Weights of a small GPT-style language model, trained from scratch on English Wikipedia.
Size: width 256, vocabulary 2048.
Architecture: RMSNorm before each block, rotary positions, tied embeddings, capped logits.
Training: a variant of Muon for these matrices, 362M tokens, 5521 steps.
MLP neurons of a small language model. Each row is named by its layer, matrix (gate and up: input weights) and neuron, and shows model dimensions 128-223. Each number is 50 + 12 x the weight over its row's rms, rounded and kept within 0 to 99. A neuron's up and down rows have the sign that makes its largest values positive.
After each neuron's rows, "fires after" lists the tokens most often just before its 100 highest values on Wikipedia text that the model never trained on.

L2.gate77:47 55 48 69 46 32 50 39 62 64 66 50 43 41 42 45 31 53 55 41 48 62 60 42 45 45 64 63 54 34 42 34 51 52 43 42 34 47 50 41 63 91 62 43 53 52 48 50 44 40 30 52 51 70 46 66 51 52 42 72 52 55 65 61 62 33 51 48 51 59 45 44 35 39 65 56 57 53 38 45 54 51 58 41 30 33 77 46 52 65 47 37 40 70 56 53
L2.up77:64 73 55 49 59 49 65 46 48 41 38 62 58 51 55 62 55 44 50 55 35 48 42 52 41 55 53 64 68 54 83 47 36 75 78 52 36 56 82 41 36 41 57 56 59 49 35 57 48 56 61 61 69 63 33 52 77 56 52 63 60 50 41 69 44 49 38 61 37 57 39 32 55 49 37 57 78 52 86 30 45 41 53 55 64 55 49 34 56 34 50 40 61 54 63 56
fires after: " ", " O", " Ho", " G", "G", "W"

L2.gate204:51 53 64 54 61 44 35 48 38 50 68 38 50 49 45 53 66 44 54 73 54 44 70 38 43 48 48 38 40 45 49 61 52 43 29 50 43 44 49 45 66 37 40 68 40 53 57 48 50 33 39 76 49 68 32 56 59 68 66 44 37 52 53 58 52 49 49 33 55 49 44 34 66 38 44 39 80 30 51 63 62 20 53 30 51 56 45 54 52 63 43 36 59 23 61 41
L2.up204:55 61 56 56 62 55 37 60 53 55 53 44 36 56 37 51 57 57 37 65 48 66 43 73 41 39 49 35 60 65 41 37 48 29 34 78 61 51 31 49 46 56 38 42 55 42 31 54 31 57 53 67 46 41 65 31 54 49 37 54 41 57 54 59 40 36 44 44 39 41 51 31 47 49 57 49 54 57 44 27 45 53 49 49 51 21 48 32 39 47 54 50 40 45 39 71
fires after: " ", " (", "\n", " \"", "-"

L3.gate5:55 51 35 45 44 48 49 59 46 52 45 37 48 68 46 35 52 40 53 44 56 67 42 56 35 51 40 58 50 41 62 29 40 61 40 41 62 50 44 57 46 43 24 42 54 40 42 43 39 46 40 61 44 15 43 52 45 47 84 43 54 57 65 46 49 59 46 67 53 64 30 69 39 59 50 43 59 57 46 60 40 54 46 53 48 38 49 56 46 30 75 50 60 42 59 64
L3.up5:60 48 53 43 36 46 45 55 60 58 39 29 68 65 32 56 54 61 63 44 68 63 59 33 26 32 42 51 50 39 21 63 42 55 58 47 49 47 59 54 40 46 48 55 56 49 68 56 65 50 19 34 54 62 38 42 34 28 24 44 41 54 41 41 54 50 43 60 45 41 82 79 40 27 57 56 53 42 53 32 40 50 37 40 54 41 38 48 55 37 43 29 47 72 59 42
fires after: " F", " ", "G", " C", " G", " f"

L6.gate170:44 58 72 47 61 39 40 45 51 61 30 57 37 45 48 62 50 57 46 50 46 65 47 44 59 52 61 45 55 48 55 53 73 28 61 41 46 55 56 46 74 36 45 46 59 59 41 50 64 36 44 62 42 61 50 24 66 49 41 57 36 60 33 53 48 70 60 52 38 47 47 37 58 54 52 60 69 64 39 29 61 41 34 62 30 39 54 56 71 53 65 59 61 32 63 48
L6.up170:43 67 47 38 42 40 59 62 43 45 48 41 55 58 41 52 52 72 31 49 42 42 47 45 34 66 54 66 48 61 42 45 67 55 43 49 55 58 46 47 55 32 27 45 56 67 39 39 43 56 39 44 69 42 68 38 66 54 32 68 68 61 25 44 54 34 42 54 63 60 52 44 40 44 43 62 58 62 51 34 34 34 63 53 40 70 38 41 67 37 60 23 34 34 37 52
fires after: " p", " Har", " C", " Pat", "C", " b"

L2.gate253:39 49 54 49 39 71 59 51 50 62 64 57 39 49 47 38 56 69 51 57 47 58 33 65 30 40 65 47 31 52 58 46 44 58 40 48 52 56 54 58 50 49 43 55 18 69 57 52 64 39 53 64 74 15 41 50 47 74 54 56 45 78 37 49 40 64 41 37 41 62 54 56 61 56 62 40 63 50 81 61 46 27 67 40 53 64 53 57 46 47 57 29 44 51 35 36
L2.up253:55 39 56 56 48 44 48 60 58 40 32 70 39 52 50 60 63 41 67 51 41 46 42 32 56 49 59 33 47 53 55 41 44 40 49 55 28 65 26 38 75 39 45 63 64 48 34 40 52 62 70 41 59 56 38 44 46 50 39 44 61 73 40 61 53 43 52 50 48 77 51 45 58 53 53 28 41 50 34 20 61 60 57 33 51 56 54 40 54 39 39 26 44 44 45 29
fires after: " ", ".", "gi", "-", " in"

L2.gate297:43 44 76 49 28 53 37 59 49 26 39 69 32 40 59 66 60 59 63 31 53 41 51 66 55 63 31 61 49 49 42 41 57 52 63 59 59 84 49 67 51 54 43 69 37 49 51 72 63 65 63 37 55 39 46 61 49 37 46 54 46 49 46 60 52 57 55 35 40 64 48 41 51 33 49 42 56 59 49 51 39 23 43 58 31 55 55 46 65 28 54 51 47 68 44 67
L2.up297:88 66 62 38 54 51 47 33 43 51 51 69 32 54 44 54 55 67 56 47 32 56 64 66 70 61 59 58 51 55 54 63 61 59 45 76 29 60 48 39 51 26 49 50 39 71 40 43 73 35 60 49 41 54 20 48 53 61 59 51 40 59 27 28 54 51 37 42 43 56 55 56 46 50 61 43 78 60 32 60 39 56 53 42 46 63 41 57 26 59 63 64 42 46 58 36
fires after: " C", " K", " P", " Ch", " G"

L4.gate154:51 49 49 50 56 59 49 50 56 31 49 51 45 44 26 43 54 63 57 52 52 31 41 59 49 44 69 51 42 52 50 44 61 37 50 49 39 63 56 52 78 26 61 26 39 54 40 34 35 33 37 50 65 37 27 69 37 46 57 72 60 64 69 33 55 50 29 18 62 42 29 44 56 42 71 31 49 48 33 53 63 46 51 45 54 63 61 38 54 63 65 58 29 69 35 62
L4.up154:37 50 32 60 49 60 62 30 55 56 28 54 55 53 50 47 49 77 58 60 54 36 43 50 49 64 61 67 45 58 43 36 48 47 53 39 43 54 71 49 37 54 60 52 56 52 51 48 47 40 77 60 45 68 38 52 59 48 47 64 59 49 65 64 60 43 42 51 41 55 41 46 48 58 55 33 60 46 42 62 73 44 62 51 57 54 47 62 51 34 59 54 46 49 48 34
fires after: " ", "il", "ar", " T", " Car", "G"

L3.gate102:35 55 42 62 65 59 55 40 52 49 68 50 48 75 62 25 48 58 47 57 63 53 72 49 56 55 35 44 32 53 69 36 69 41 42 36 39 31 73 66 60 59 68 65 58 60 35 56 61 46 28 59 62 45 38 38 69 45 43 39 52 68 50 47 52 46 42 54 48 59 54 55 34 48 54 57 52 62 39 24 74 29 45 65 38 37 43 63 67 46 66 55 66 52 60 64
L3.up102:56 74 35 38 50 62 53 79 68 55 42 45 53 62 59 30 38 54 56 49 47 44 67 54 47 57 53 52 40 51 49 56 64 30 53 36 37 46 64 50 41 54 23 61 65 40 35 54 67 52 52 46 67 40 21 53 56 52 36 54 59 45 67 45 52 49 67 46 35 34 55 68 36 33 28 60 44 45 40 34 68 37 45 54 36 55 47 47 42 52 47 35 47 67 51 23
fires after: " ", " p", " b"

L6.gate69:61 44 49 45 48 73 38 29 51 54 46 42 50 44 47 61 50 26 63 58 56 67 49 40 54 57 45 53 53 41 68 40 32 59 62 75 49 68 44 77 58 33 49 45 31 50 56 46 62 54 47 53 48 56 29 30 43 48 51 43 69 51 43 52 55 62 24 35 59 63 56 53 57 69 62 51 49 53 40 36 48 51 43 62 33 70 51 23 33 45 56 90 47 42 58 59
L6.up69:48 59 46 46 40 36 58 57 57 73 60 61 55 45 61 39 57 58 64 39 60 48 85 79 40 50 53 36 65 54 54 39 26 62 49 53 69 54 40 18 71 54 39 70 64 33 54 69 57 53 37 43 75 50 63 70 42 49 47 47 64 41 54 30 44 53 55 49 40 59 53 42 20 51 37 55 37 59 29 45 60 51 54 44 47 40 53 52 69 47 58 35 48 60 50 49
fires after: " S", "s", ":", "t", "ce"

L4.gate70:33 51 65 65 61 58 53 60 50 50 54 51 39 60 37 78 28 54 43 45 50 49 32 45 48 42 42 72 48 62 41 66 66 41 64 50 46 57 32 55 37 65 41 70 61 57 26 39 31 56 55 59 66 47 30 46 40 56 52 43 59 57 30 51 53 62 50 48 41 62 38 50 80 51 36 44 47 49 67 57 63 64 56 51 28 53 71 36 27 43 45 49 76 48 55 59
L4.up70:51 58 51 63 53 31 68 37 58 70 36 40 58 54 48 41 53 40 37 66 22 62 71 51 51 50 51 69 49 58 41 57 67 30 61 47 61 47 61 53 39 63 26 55 66 63 50 27 51 38 52 61 55 54 60 38 51 63 45 41 37 50 45 37 64 29 46 57 35 42 43 65 47 59 56 41 51 50 59 28 61 59 52 38 26 56 34 61 37 72 50 50 49 39 55 32
fires after: " I", " Di", " W", "udi", "mi", "chi"

L2.gate186:46 57 28 38 58 51 29 60 43 58 43 31 56 51 58 62 62 35 46 52 76 51 52 49 56 45 67 38 49 61 35 48 41 63 53 61 67 75 34 45 61 58 28 64 22 60 50 52 51 40 61 43 43 42 52 53 16 48 48 30 58 53 49 72 56 28 55 41 67 53 62 61 48 46 53 53 54 65 82 63 49 55 52 31 44 32 49 38 16 56 60 32 43 41 54 47
L2.up186:69 77 31 43 52 66 55 30 41 50 67 45 58 64 56 51 44 56 65 65 57 45 55 49 57 48 58 44 27 59 53 60 57 69 55 25 61 50 84 25 64 44 34 74 55 40 45 47 77 61 45 41 37 67 62 66 61 49 47 44 61 43 43 48 41 49 38 35 55 72 51 49 41 59 54 46 44 75 34 57 61 36 50 35 60 41 45 39 47 48 58 47 47 59 61 59
fires after: "s", "es", " New"

L4.gate308:51 60 51 45 44 59 67 37 36 45 61 57 78 50 53 46 34 59 43 59 63 55 61 51 44 35 43 41 35 27 39 46 51 66 62 40 50 69 58 35 66 51 45 63 50 39 49 37 49 46 58 76 58 75 48 51 26 47 64 63 39 55 62 43 38 76 50 48 47 39 69 44 45 46 43 31 60 57 73 62 59 49 38 44 44 35 57 44 29 41 74 34 65 58 47 31
L4.up308:44 48 34 55 47 57 56 23 43 60 54 48 56 73 55 52 34 43 38 37 25 60 84 69 38 55 60 49 46 40 52 63 47 40 46 45 42 60 51 49 68 42 46 50 34 50 38 46 55 51 76 48 32 49 48 60 38 75 49 76 66 51 46 43 47 24 73 50 46 60 58 45 40 25 47 50 64 52 32 58 45 53 58 64 61 28 34 55 51 61 56 36 34 46 68 80
fires after: "s", "ho", " Ho", "en", "is", "in"

L2.gate217:63 50 44 38 56 55 50 52 48 41 58 62 41 61 60 59 49 56 44 66 45 51 74 60 39 42 01 66 38 33 42 51 66 59 49 44 09 52 32 46 36 57 54 52 44 39 47 49 46 40 47 41 59 53 50 24 48 54 48 27 60 78 38 42 63 40 64 49 62 43 37 41 57 42 61 43 77 43 58 23 49 36 49 43 08 43 34 55 47 56 59 60 39 58 48 61
L2.up217:41 53 35 49 45 33 58 54 68 40 42 47 27 59 54 52 27 64 41 64 36 49 32 67 56 29 48 60 57 23 58 52 47 38 52 49 32 45 37 20 58 65 39 51 46 47 45 39 49 64 39 51 62 78 35 45 49 44 50 48 54 53 58 50 49 38 34 45 55 35 41 50 49 46 45 66 48 56 63 31 47 54 61 59 28 30 23 45 53 74 56 73 41 73 35 55
fires after: " ", " |", "born", ":", ","

L3.gate231:29 48 32 67 54 40 52 55 44 60 68 27 60 59 69 36 48 57 54 28 73 37 43 73 46 56 41 58 40 50 54 57 47 47 55 65 37 62 48 28 75 35 44 45 61 56 42 69 51 45 68 47 58 53 36 53 55 39 68 59 50 73 44 19 48 48 42 49 33 61 54 57 34 45 69 47 58 42 41 40 52 62 51 60 51 20 52 51 68 77 83 50 59 67 37 55
L3.up231:30 97 29 53 41 63 45 66 42 60 63 46 58 39 55 38 48 59 46 56 59 62 63 32 46 63 54 32 42 47 34 32 29 49 47 56 44 47 42 39 42 51 76 19 51 47 56 55 67 39 61 51 45 66 47 50 59 54 53 40 53 61 54 49 54 51 59 54 56 35 54 38 20 58 48 20 47 27 49 46 31 40 43 50 47 44 33 56 52 46 69 49 39 64 36 54
fires after: " B", " R", " b", " T", " St", " M"

L2.gate260:54 40 44 45 47 56 35 37 52 57 26 40 43 64 55 45 31 49 49 67 47 53 61 74 53 44 16 43 45 29 59 43 43 24 51 63 53 40 67 56 38 58 67 28 44 36 64 48 59 46 59 46 32 65 44 39 68 78 28 43 30 56 68 47 35 40 47 40 52 49 45 60 53 51 44 63 58 46 55 59 47 37 50 56 24 48 49 49 48 56 65 62 65 48 45 70
L2.up260:46 20 57 41 37 69 46 49 55 34 47 54 45 65 59 34 43 63 46 28 58 46 40 45 53 45 51 61 41 54 26 56 47 27 48 54 53 66 79 42 65 62 49 55 45 47 42 57 57 63 59 43 63 35 76 38 49 50 49 67 49 54 44 48 52 42 24 56 48 48 60 49 30 48 41 51 40 54 50 39 49 44 51 43 47 60 54 59 56 33 45 29 41 63 45 39
fires after: "th", "y", "ro", " b", " w", " Mo"